python train.py --n_layer=16 --d_model=448 --n_head=7 --n_kv_head=7 --head_dim=64 --d_mlp=1792 --vocab_size=8192 --activation="tanh_gelu" --norm="layernorm" --norm_place="pre" --norm_eps=1e-05 --positions="learned" --qk_norm=false --attn_scale=0.125 --bias="all" --tie_embeddings=true --parallel_block=false --init="normal" --init_std_qkv=0.0146 --init_std_o=0.00259 --init_std_up=0.0146 --init_std_down=0.00259 --optimizer="muon" --lr=0.00134 --lr_mult_o=1.5 --beta1=0.93 --lr_head=0.0075 --grad_clip=1.0 --warmup_steps=200 --schedule="wsd" --decay_fraction=0.674 --decay_shape="sqrt" --final_lr_fraction=0.0 --batch_tokens=65536 --seq_len=512 --doc_mask=true --train_tokens=337600000 --steps=5152 --dataset="wikipedia_en"
MLP neurons of a small language model. Each row is named by its layer, matrix (up: input weights; down: output weights) and neuron, and shows model dimensions 208-271. Each number is 128 + 24 x the weight over its row's rms, rounded and kept within 0 to 255.
After each neuron's rows, "fires before" lists the tokens most often just after its 100 highest values on Wikipedia text that the model never trained on.

L8.up761 [124 151 114 153 119  54 130  86 138 138 126 134 116 133 115 149 136 107  83 110 116  95 124 141 148 165 170 113 140 155 103 137 110 128 111 153 145 135 102 147  88 127 102 127 149 110 113 102  75 144 107 110 108 113 170 145 147  98 110 138  78 123 174 100]
L8.down761 [143 134 112 131 160 162  74 110 133 152 158 136 149 111 116 161 149 185 113 110 133 140 123 130 159 125 144 142 127 135 124 136 129 121 170 148 139 162 151 155 124 129 112 130 117 124 140 104 177 125 125 160 112 126 139 156 140  93  94 141 120 149 110 158]
fires before: "\n", "tion"

L10.up1430 [107  79 111 132 167 151 111 141 135 121 144 118 175  85 122 138 120 105 116 134 139 150 141 125  80 126  87 108 101 142 118  95 169 133 127 131 134 116 139 114 120 138 127 109 184 141 143 147 168 121 135 113 126 118 125  99 122 149 101  91 130 139 109 128]
L10.down1430 [116 107 131 150 109 126 157 180  92 115 140 102 111 158  95 128 122 118 125 141 119 112 118 121 160 141 139 142 126  91 118 153 112 149 137 179 164 129 117 149  77 153 128  93 123 164 174 153 135 134 135 135 145 152 141 168 107 114 125 125 147 107 136 118]
fires before: " |"

L11.up861 [134 100 162 108 148 135 109 158 155 129 171 135 165 120 124 120  83 150 130 127 126 115 164 147 102 139 126 123 133 149 168 134 164 132 113 178 158 100 124  96 113 119 136  79 111 113 164  93 136 147 128 124 130 128 146 121  55 155 150 122 145 116 118 196]
L11.down861 [164 113 151 112 110  92 151 123 162 127 142 154 149 155  92 142 104 124 148  79 106 147 143  42 116 132 121 136  90 115 132 137 106 123 118 113 105  89 169 123 113 123 138 145 147 154 110 125 157 134 124 125 134 117 110 180 121  94 130 124 128 113 120 129]
fires before: " ", " |", "|", "–", ")"

L11.up1490 [127 148 152 123 131 146 118 148  99 139 156 103  97  73 147 137 114 171 116 137 132 198 119  90 142 114 110 104 144 143 107 102  74 133 116 128 109  97 127 112 110 127 132 124 116 134  98 131  77 158 104 157 108 119 102 166 134 140 144 111 148 127 114 118]
L11.down1490 [107 161  99  87 114 125 119 152 141 138 180 119 115  88 113 179 130 126 123 114 109 152 126 110  93 156 135  96  92 122 124 131 163 103 137 130 152  89 123 121 140 140  80 105 101 149 142 135  95 128  82 163 122  98 159 108 144  93 165 156 147  70 137 139]
fires before: ","

L10.up1623 [134 159 101 138 138 172 118 130 167 135 158 150 112 143  94 148 127 128 117 127 139 169 153 115 149 112  94 144 125  87 156 124 135 171 111 132 128 111 133 137 110 117 147 133 115  85 121  98 139 178 101 119 136 112 125 149 153 114 120  93 127 123 111 127]
L10.down1623 [ 86  98 130 120 142  82 103 102 115  85 142 143 139  98 117 124  99 137 125 118 118 135 160 145 129  88 137 106  86  99 112 147 136 157 134 129 147 130 149 103 114 124 133 152 145 148 114 160  85 129 147 149 153 155 101 155 132 135 121 110 146 107 193 133]
fires before: "-", "\n"

L10.up1269 [126 104  66 123 157 147 138 154 151 117 151 122 150  90 149 102 111  92 111 111  93 128 173 138 139 118 100 158 159 103 135 130 125 101 103 144 147 148 140 161 117 123 110 121 132 114 115 144 139 108 147 193 147  99 132 100  66 152 117 168 125 133 154  86]
L10.down1269 [136 159 126 180 138 128 133 131  89 120  94 149 163 110 109 130 111 120  79 144 115 124 124  89  94 120 122 149 132 136 147 173 156 119 139 118 176 124  82 113 116 155  97 128 125 100 128 139 157 146 140 116 138 150 145 107 116 128 125 132 123 128  89 130]
fires before: "1", "2", "3", "4", "9", "6"

L8.up205 [123 114 154 129 134 121 130 166 123 100  95 141  88 122  73 144 126 113 147 135 145  96 156  90  67 133 177 132  93 153 164  91 164 170 110 174 161 142 156  58 111 136 119 107  78 110 118 144  95 141 133 123 139 135 143 131 129 113 149 134  85 118 129 133]
L8.down205 [126 119 140 132 133 123 115 143 170 102 153 119 136  89 119 158 103 133 125 124 131 102 179 113  84 112 104 142 107 130 135  74 131 125 106 117 137 103 119 154 104 111 131 139 145 104 109 125 107 148 126 156 114  97 118 142  90 144 123 117 107 150 180  98]
fires before: "\n"

L8.up319 [118 113 114  88 113 147 135 130 142 130 115  97 101  71 143 143 117 131 129 147 114  67 115 113 130 113 118 122 172 119 121 114 114 140 149 128 146 145 124 124  95 106 134  96 116 150 151 121 147 144  87 109 129 116 127 109 138 146 142 112 159 146 121 153]
L8.down319 [139 109 102 102 148 127 123 129 143 117 131 120 155 124 126 138 138  98 111 155 132 115 114  74 115 162 120 136 111 116 130 100 117 166 112 113 115 130 145 123  77 128 136 116 115 111 189  91 186 115 125 138  90 129  99 127  80 118 118 121 122 118 134 138]
fires before: "\n", " \"", "-"

L11.up221 [163 110 149  95 166 104 186 112  99 163 109 113  73 123 162 112 133  95 116 135 115 146 146 153  99  99 110 111 111 129 141 144 157 148 136  98 140 114 117  53 149  97 149 101 103 126 144 153 125 120 133 146  63 137 132 152  98 150  91 116 138 144 162 170]
L11.down221 [131 142  85 138 129  87 119 134 120 174 138 132 127 186 108 154 134 150 135 154 155 111 158 123 130 173 179 118 138 112 150  81 125 125 182  96  91 111 149 113 141 114 132 127 119 146 129  97 134 134 129 123 157 121  66 141 127 155 115 107 161 107 153  91]
fires before: "6", "2", "5", "4", "3", "7"

L10.up133 [ 83 110 116  78 121 175 177 106  94 114 172 144 107 125 128 172 109 102 144 119 153 131 128 173 154 138  56 119  95 104 110 122 132 118 141 139  99 116 141 125 111 126 126 136 141 124 105 155 140 118 141 146  78 108 135 151 144 188 127 118 108 109 126 102]
L10.down133 [146 113  84 132 152 113 112  96 136 125 136 132 160 124 151  86  81  74 153 135 134 110 115 122 124 144 112  91 104 114 122 124 164  68 154 126 147 123 163 129 103 111  96 140 116  92 147 117 136 130  77 101 120 101  89 136 149 125  81 122 159 100 161  90]
fires before: "s"

L10.up1676 [109 126 113 154 161  96 124 113 130 129 146 105  44 142 174 116 127  97 129 141 151 138  66 125 127 131 138 156 121 112 122 104 140 131 140 117 175 108 141 126  96 158 177 177  97 115 122 158 192 159  83 152 106 138  95 160 145 111 106 143 148 152 120 101]
L10.down1676 [154 117 171 115 111 100 140 107 117 147 107 134 117 144 120 137  68 164 142 148 112 100 145 139 118 122 102 103 119 100 169 158 120 151 115 106 119  83 132 111 188 132  69  87 124 123 119 129 107 141 106 126 177  84 182 119 147 144 134  97 101  83 139 129]
fires before: ",", " the", " that", " of"

L11.up240 [132  99 124 118  98 141 124 113 100 155 120 112  89 105 155 122 164 146 150 141 143 126 139  89 106  92 129 121 154 126 128  46 103 116 135 118 134 143 159 141 129  86 149 132 148 134 163 143 147  96 147 146 134 166 153 146 102 130 137 130 145 125 150 105]
L11.down240 [111  85 129 135 115 122 157 135 141 162 164 110 119  93 135 133 142 138 113 143 124 127 130 121 152 128 134 129 120 134 142  96 161 117 128 116 114 132 188 127 117 106 131 143 150 105  91 142 113 169 133 146 102 131 117 118 108  89 103 103 150  95 145 148]
fires before: "2", "3", "4"

L11.up22 [126 136  62 147 107 150 151 148 137 128 140 119  89 118 103 173 185 140 142 112 145 133 151 122 163 156 108 122 102 127 131 121 110 123 162 115 131  92 141 114 135 129 158 128 129 142 114 105 147  98 135 119 120 143 122  99 150 110 147  91  98 120 153 135]
L11.down22 [132 137 141  99 108  59 152 121 140 117 144 141 172  91 129  93 133  99 113 106  82  88 115 104  88 121 106  88  98 119 100 136 165 151  83 135 162  94 114  82 131 119 135 145 100 128 142 116 153 127 134  85 154 143 168 105 124 102 127 116 155 151 176 134]
fires before: "\n"

L10.up1575 [108 122 153 132 132 101 151 124 140 111 118 100 113 141 118  88  49 100 162 126 131 110 174 106 132  69 107 152 153 133 113  98  91 122 141 111 144 116 156 122 151 146 149 107 140 145 111 131 104 148 105 111 130 150 110 138 140 131 130 117 162 123 138 118]
L10.down1575 [116 125 116 116 113 137  95 106 120 169 179 130 163 168  95 115 164 197 106 133 166  99 121 108 165 126 152 145 148  73 143 140 102 150 102 143  96 118  94 162 101 115 135 150 147 139 132 129 172 146  84 132 112  92 123 132  67 140 138 102 112  83 106 199]
fires before: ".", ")", " |", ";"

L11.up763 [156 112 148 124 170 154 127 103 178 133 132 112 100 117 134 165 110 153 161 153 123 142 117 114 142 126 164 105 129 102 103 105  94 211  83 125 149 137  74 120 150 146 145 140 118 128 114 111 114 152  90 161 123  94  90 134 103 125 119 151 127  73 139 132]
L11.down763 [153 150 155  47 150 142 145  89 107 130 154 123 107 104 112 126 124 141 101 149 159 135 147 116 177 125 123 126  62 120 143 152 140 148 137 108 118 147 117 156 127 145 130 157  93 160 156 102 114 122  80 150 135 133  93 169 129  92 149 132 122 134 119 143]
fires before: " |", "|", ";", "th"

L11.up1310 [103 166 143 148 139 124 127 126 131 141 141 108 122 167 131 143 101 132 150 129 126  86 148 111 109 123 151 123 121 151 121  91 124 120 153 102 112 148 119 115  97 114 118 125  86  97  71 105 104  97 155 143 150 119 139 146 170 149 120 124 159 124 148 126]
L11.down1310 [108 116  88 148 143 127 123 104 160 109  87 108 132 136 146 122 114 123 119  87 140 172 125 157  88  95 138 138 160 146 161 132 124  68 129 132 143 147 139 148 171 163  93 180 128  93 138 152 137  96 115 100 119 116 131 144 114  46 139 132 114 131 140  88]
fires before: "0", "2", "7", "6", "5", "4"

L10.up677 [138 153 109 107 146 122 123 145 162 117 112 106 111 110 119 157 120 124 143 131 152 149  89 117  70 122 133 144 154 201  90 144 122 150 146 146 137 166 129 117  97 117 133 133  67  92 121 120 127 122 114 102 156 179 133 200 145 140 136 142 123 116 156 139]
L10.down677 [144 139 107 149 163 112 139 101 104 124 118 108 141 155  69 124 154 142 133 114 129 131  85  95 119 153 119 158  78 119 109 158 138 157 122 133 146 129 175 151 169 113 154 115 139 111 103  98 118 114 127 162 133 139 109 122 121 101 142 147 155 132 136 105]
fires before: ",", " the", " he", "s"

L11.up1356 [125 141 104 117 173 150 113 141 152 150 153 120 133 117 106  78  82 119 180 125 121 157 114 154 146 121 137 126 120 123  64 164 135 136 134 118 155 153 178  75 131 149 141 147 139 117 107 115 128  90 143 125 155 156  99 137 103 138 122 156 162  99 141 138]
L11.down1356 [138 133 107 134 158  92 137 150 141 126 125 158 145 129 153  80 120 109  94 140  93  88 127 149 102  67 101 113 141 150 149 154 128 162 150 131  73  87 139 104 112 162 120 124 141 155  67 133  81 126 111 116  84  80 130 114 136 145 141 133 119 178 130 133]
fires before: "1", "8", "9", "0", "7", "4"

L11.up46 [116 179 132 126 134 150 126 126 153 120  97 125 125 120 113 150 120 122 133 122 131 139 137 134 134 120 142 139 150 110  99 147 133 120  44 140  74 119  68 122 107 167  99 106 115  94 125 110 100 121 150 112 131 131 132  92  97 166 135 154 117 115 117 114]
L11.down46 [ 88  94 119 129 116 111 123 136 134 126 107  99 146 115 161 146 126 107 106 145 113 160 133 120 106 123 131 148 141  96 116 164 132 150  99 108 129 166  83 143 129 145 123  92 100  96 115 110 189 126 126 113 119 129 134 120 111 131 142  86 129 160 124 156]
fires before: "s", " of"

L10.up1019 [160 189 102 123 119 139 104 181 174 103 107  94 108 172 140  95 151 138 108 101  99 112 127 164  95 128  97 136 107 162 148 121 130 136 129  96 140 133 129 155 153 161 139 108 133 120 103 111 126 128 114 126 143 102 147 154 123 143 162 138 182 125 156 120]
L10.down1019 [118 155 115 107 147 160 105 102 169 139 153 136 126 137 139 117 127 113 127 126 132 148  96 120 123  84 122 109 163 118 119 125 127 124 146 116 117 164  91 171 134 157 147 122 134 102 132  92 111 135 130  94 120 179 115 119 153 148 100 163 119  97 126 131]
fires before: " ", " year", "1"

L10.up1287 [ 98 109 104  80 117 162 135 104  95 100 138 160 122 135 150 127  96  74 158 150 155 107 136 116 136 122 118 135 150 152 141 166 136 106 145 187  88 131 158 134 162 174 164 125 155 106 134 150 144 160 145 152 128  96 119 111 124 128 146 120 127 119  80 108]
L10.down1287 [162 155  88 147 134 101  92 142  98 125  92 122 110 117 121 152 122 131 140 116 142 114 116 104 141 120 118 142 137 112 116 185 127  79 150 106 137 148  78  88 110 114 118 125 141 120 141 124 121 125 136 152 157 130 161 118  87 114  93 129 121  65 107 114]
fires before: "s"

L10.up940 [177 124 153 101 156 104 122 167  82  92 157 192 119 142 153 146 132 125 145 113 117 152 174 147 130 117 154 128 107 174 118 133 101  90 181 161 164 121 102 130 164 137 147 116 191 141 122 121 136 114 134 149 130 115  95  99 201 140 145 111 133 144 102 111]
L10.down940 [125 121 155 128  95 138  84  84  61 141 122 103 132 136 151 158 138 145 141 131 133  54 136 138 115  91 112 118 106  75 132 164 117 135 147 112 138  99 164 128 156  83 122 141 139 115 142 126 123  98 171 148  80  94  95  92 150 149 159  88 164  90 119 139]
fires before: "ing", "s", "ed", "es"

L11.up148 [139 174 134  99  92 145  97 117 127 114 119 113 113 101 123 122 125 115 166 156 147 137 129 103 124  85 134  97  85 111  73 123 122 126 139 125 127 114 130 144 157 128 121 122 118  64  87 149 109 134  97 132 145  99 125 106 166 156 111 175 147 139 128 139]
L11.down148 [115 124 113 127 133 154 131 147 136 144  93 144  78 116 144 102 121 160  85 138 106 125 124 136 143 108  78 128 135 123 113 136 114  92 106 138 134 152 107 109 126 117 144 120 162 109 130  82 129 138 161 146 144 106 147 156 106  65 129  89 128 111 155 124]
fires before: "7", "2", "0", "6", "mp", "5"

L10.up1206 [137 110 156 134 175 139 155 127 140 130 120 123 140 146 123 144 160 156 132  82 118 149 138 148 124 122  84 140 149  99 159 161 122 109 117  97 157 134 126 111 155 157 114  83 148 127 101 124 128 163 126 112 146 118  97 107 131 138 148 135 127 149 161 123]
L10.down1206 [136 144 127 151 118 153 145 144 156 141 135 109 157  91 133 140 140 128 117 135  74 122 148 102 111 148 193 130 120 109 132 119 159 155 159 121 128 136 128 142 122 131 165  99 141 160  79 132 139 128 135 107 205 116 157 114 118 134  79 102 120 117 129 110]
fires before: "0", "7", "8", "4", "6", "5"

L10.up1007 [107 144 148  79 157 148 123 193 139 125  97 113 124 127 107 118 163 147 131 101 139 147 173 127  74 176 123 133 125 142 192  79  86 136 152  92 119 131 121 130 156 139 104 141 103 110  96 159 104 119 140 172 122 102 111 156 172 134  97 121 141  95 140 113]
L10.down1007 [115 111 114 152 134 120 126 170 154 105 129 137 149 130 140 132 150 141 114 109 134 135 139 156 170 158 146 122  88 102 140 133 174 120 157 102 116 102 114 161 117 132 116 129 160 109 149 104 118 102 105  87 140 131  96 140 117 171 148  69 117 148 130 133]
fires before: " ", " ("

L10.up1665 [128 151 122 117 125 109 123 153 103 134 144 170 111  69 147 122 158 153 139 149 164 147 181 112 140 160 120 127 157  77 118 176 105 172 114 152 159 128  99 118 126 138 130 141 142 122 115 126 109 118  80 118 136  93 125 146  86 136  88 131 113 133 158 104]
L10.down1665 [152 123 101 154 136 125  92 131 147  96 162 136 145 152 150 146 113 115 173 126 118 159 103 102 110 121 108 126 105 147 144 132 108  93 104 147 124 147 118  99  97 123  86 138  87  94 150 176 147 151 173 139 104 134 141 124 117 123 111 123 128 126 118 126]
fires before: "\n", " ", "-"

L10.up975 [ 95  88 128 100 122 156 122 110 155 115 156 153 133  98 129 115 150 126 148 123 157 157 113 140 161 127 128 118 155 173 145 135 106 125 175 143 130 167 126 115 121 157 108 101  79 139 180 113 136  93 131 125 115 137 142 148 173 103 128 140 158 118 113 103]
L10.down975 [149 142  94  80 124 102 144 120 101 103 162 133 105 169 138 145 110 100 143 155 127 115 139  85 132 178 104 134 111 130 134 131 129 119 141 166 103  93 131 130 170 139 142 101  91 106 170 135 127 118 121 131 133 129 126 120 111 177 137 121 144 132 118 195]
fires before: "2", "3", " of", "4", "1", "0"

L11.up579 [170 129 126 162  89  86 163 132 124 118 185 127  98 117 135 124 152 142 136 169 135 131 109 111 134 145  98  94 102 100 116  91 108 129  93 122 122 148 158  79 107 166 124 138 105 104 111 145 147 121 130 116  95 124 104 154 106 124 145 123  98 151 137 130]
L11.down579 [125 164  92 126 130 126 106  91 143 143 121 156 122 137 120 167 141 114 110 161 130 130 131 147  93 105 135 129 156 141 114 121 161 105 119 107 115 103 142  87 180 139 109 123 125 121  77 137 101  93 140 160 125 147 164 116 159 171 149 132 113  97 166 160]
fires before: ","

L11.up608 [164 151 199 114 117 132  91 137 159  86 160 157  92 150 136 106  90  99 103 165 134 160 130 148 103 121 146 113  86  98 124 146 102 141 134 117 129 163 108 140 119 116 145 136  87 101 151 118 129 144  98 145 112 111 132 148 125 133 109 146 110  93 127 110]
L11.down608 [129 135 143 105 119 124 108 121 115 144 124 123 108 155 111 109 130 152 125 118 119 172 107  86 115 143 142 114 113  78 134 103 121 136 145 138 147  94 133 158 134 148 118  91  73 124 122 123 105 134  53 119 130 111 135 147 120 140 103 118 153  65 151 161]
fires before: " that", " the", " \"", ",", " it", " "

L10.up751 [149 107 137  82 154 157 130 137 150 111 103 137 121 150 116  98 133 135  88  70 116 102 134 139 145 123 100 150 130  87  93 123 131 111  91 124 168  83 138 122 160 172  98 120 119 184 100 114 140 109 104 107 106 135 160 154 133 153 133 117 121 160 136 118]
L10.down751 [114 176 156 129 165 124 209 159 121 166 117 103 160 125 151  80 158 122 117 128 148 168  77 111 117 112 137 100 109 118 155 160 155  74  82  86 136 157 149 134 110 172 126 110 144 103 138 100 129 174 148 118 104 132 149  99 133 104 127 119 165 158 135 127]
fires before: " ", " the", " November"

L11.up1114 [152 127 136 133 130 118 116 134 146 125 127 161  77 138  99 123 105 135 134  82 112  91 118 146 120 125  92 132  79  98 108 101 119  95 143 151 137 174 161 127 114 112 141 129 116 129 176 120 110 126 149 101 142  99 104 114  97 147 169 128 135  63 123 134]
L11.down1114 [116  81 151 152 126 114  97 148 114 114 114 154 121  98 127 100 130 139 134  92 149 135 141 105 146  78 140 140 145 116 102  91 118 131  96 126 146 145 121 182 121 109 148 123  94 132 111 129 128 177 135 137 137 155 108 108 116 151 130 115 130 130 114 166]
fires before: "\n", "|", " |"

L8.up502 [119 137 167 120 134 121 141 124 198 117 136 113 115 138  86 181 138 117 126 149 159 123 116 116 168 142 149 147 138 110 144 133 152 126 133 133 130  89  99 118 108 117 136 141 120  84 152 137  96 119 122 135 142 142 120 101 133 105 147  91 101 122 149 144]
L8.down502 [125 130 146 144 138 117 136  88 136 117 150 167 104  96  88 144  82  92 122 138 138 122 113 150 121 109 115 153  85 111 151 123 128 134 101 211 108 167 132 111 131 132 129 156 152 139  82 156 169 155 205 158 145 167 110 136  95 111 131 152 123 146 126 135]
fires before: "\n", " the"

L11.up1599 [139 119 161 118 142 105 101 157 149 159 106 124  96 142  75 116 107 123 174 136 131 116 146 125 116 111 137 127  89 131 135 116 142 112 156 113 109 115  87 149 126 130 119 122 123 152 120 123 122 136 138 108 146 114 119 137  84 170 114 120 150  64 122 133]
L11.down1599 [132 137 118 144 175 131 116 166 126 100 110 131 140 123  85 132 104 140 126  97 130  60 117 100 153 111 126 115 110 134 163 110 141 127 124 155 154 140 159 116 118  67 133  92 128 145 135 127 143 155 126 158 151 138 153 133 104 130 125 115 111 131 124 145]
fires before: "1"

L10.up96 [158 137 116 137 163 151 118 139 146 107  99  68  99 111 150 150 144 131 180 130 157 123 120 123 154 105 126 130 162 102  96 146 129 128 105 131 140 141 180 197 178 127 133 115  84 122 123 127 164 129 160 108 132  94 101 115 125 121 160 113 170 123  98 129]
L10.down96 [110 111 178  86 121  95 146 129 112 142 108 101 121  83 106 122 120 102 105 116 123 122 151 134 123 157  88 149 138 123 143 123 130 125 126 124 112 124 119 109 123 126 142 137 154 114 157 144 101 145 158 106  88  70 161  60 124 134 130  95 142 125 129  93]
fires before: "s", "0", " was"

L10.up903 [114 104 145 105 142 126  95  89 136 122 125 147 153 112 157 142 119 140 165  99 123 136 188 155 110 163  80 122 152 135  89 128 108 148 126 110 120 125 123  98 131 122 141 125 145 134 120 154 142 145 123 131 133 149 137 123 140 127 165 158 120 151 149 158]
L10.down903 [147 103 118 104 104  91 131 107 126 148  99  85 144 183 123 130 126 119  73 124 118 148 139 113 128  98  78 135 122 139 135 123 118 150 136 177 203 110 158  97 150 112 101 126 160 107  84 152 128 123 116 142 135 107  96 127 155  82  84 156 154 116 117 158]
fires before: ")", ").", "),"

L11.up94 [110 126 111  99  93 153 123 107 130 142 174 167 127 102 127 151 161 159 147 172 136  74 111 101 113 185 127 144 151 125 115 146 113 130 165 117 115 155 128 115 134 143  96  99 136 136 122 150 116 128  78  97 117 136 131  98 128 115  94 118 145 149 120 153]
L11.down94 [128 104 124 125 119 144 109  98 166 166 140 158 165 143 134 135 123  92 104 109 158 140 140 136  85 170 118 122  92 175 112  86 133 144 142 113 135 130 138 155 122 161  98 119 156 142 108 124 121 157 119  67  98 119 166 145 124 148 145 109 108 126 145 146]
fires before: "\n", "|", "er", "et"

L8.up1748 [139  98 116 116 102 110 116 110 140 105 182 109 135 162  96 100 141 136 104 103 129 112 137 166  79 102 112 159 137 131 101 121  98 141 129 105 149 118 109 140 128  97  87  82 144 115  83 115 143 113 169 116 150 125 116 127 116 128 105 131 187 103 132  76]
L8.down1748 [127 145 117 135 109 107 104 120 124 133 103 109 133 119  72 102  90 153  88 121 119 115  94 134 114  92  86 141 109 149 163 138 177 126 125 133 162 148  93 154 130 111 121 106 147 112 145  76 128 139 107 116 115 142 159 157 169 135 147 131 154 148 126 128]
fires before: " of", " in", ".", " at", " and"

L10.up750 [102 153 122 133  62 164 121 133 108 102  82 153 139  83 142 165 135  98 129 146 187 145 145  83 122 134 143 155 153 134 129  84 126 137 185  92 124 112 127 142 121 180 134  85 118 110 124 136 168  73 132 137 113 115 142 117 136 168 137 101 151 185 154 124]
L10.down750 [148 134 127 129  88 109 204 137 149 132 155 162 134 136 153 104 135 117 127 119 110  99 145 114  79 139 103  85 142 112 119 115 114 141 172 165  77 129 112 119 179 110 127 155 104  83 103 168 134 111  97 117  86 154 121 134 132 111 171 130 128 143 175 130]
fires before: "\n"

L11.up331 [158 127 153 117 116 146 132  73 132 128 183 104 111 160 164 113 110 140 132 134 144 118 122 135  86 127  92 133 143 122 108 119 142 101 119 146 120  98 119 113 139 127  96 133 143 119 198 140 165 136 107 115 104 140 145 188 110 104 118 168 126  80 122 118]
L11.down331 [143 101  92  82 110  89  99 106 164 135 159 152 124 124 140 123 112 176  92 113 159 176 147 101  96  85 134 120 161 125 101 121 120  95 111 112 145 154 131  93 117 143  99 105 117 109 123 110 174 156 149 140 136 113 146 174 118 149 148 132 118 108  85 147]
fires before: "2", "1", "3", "4", " |"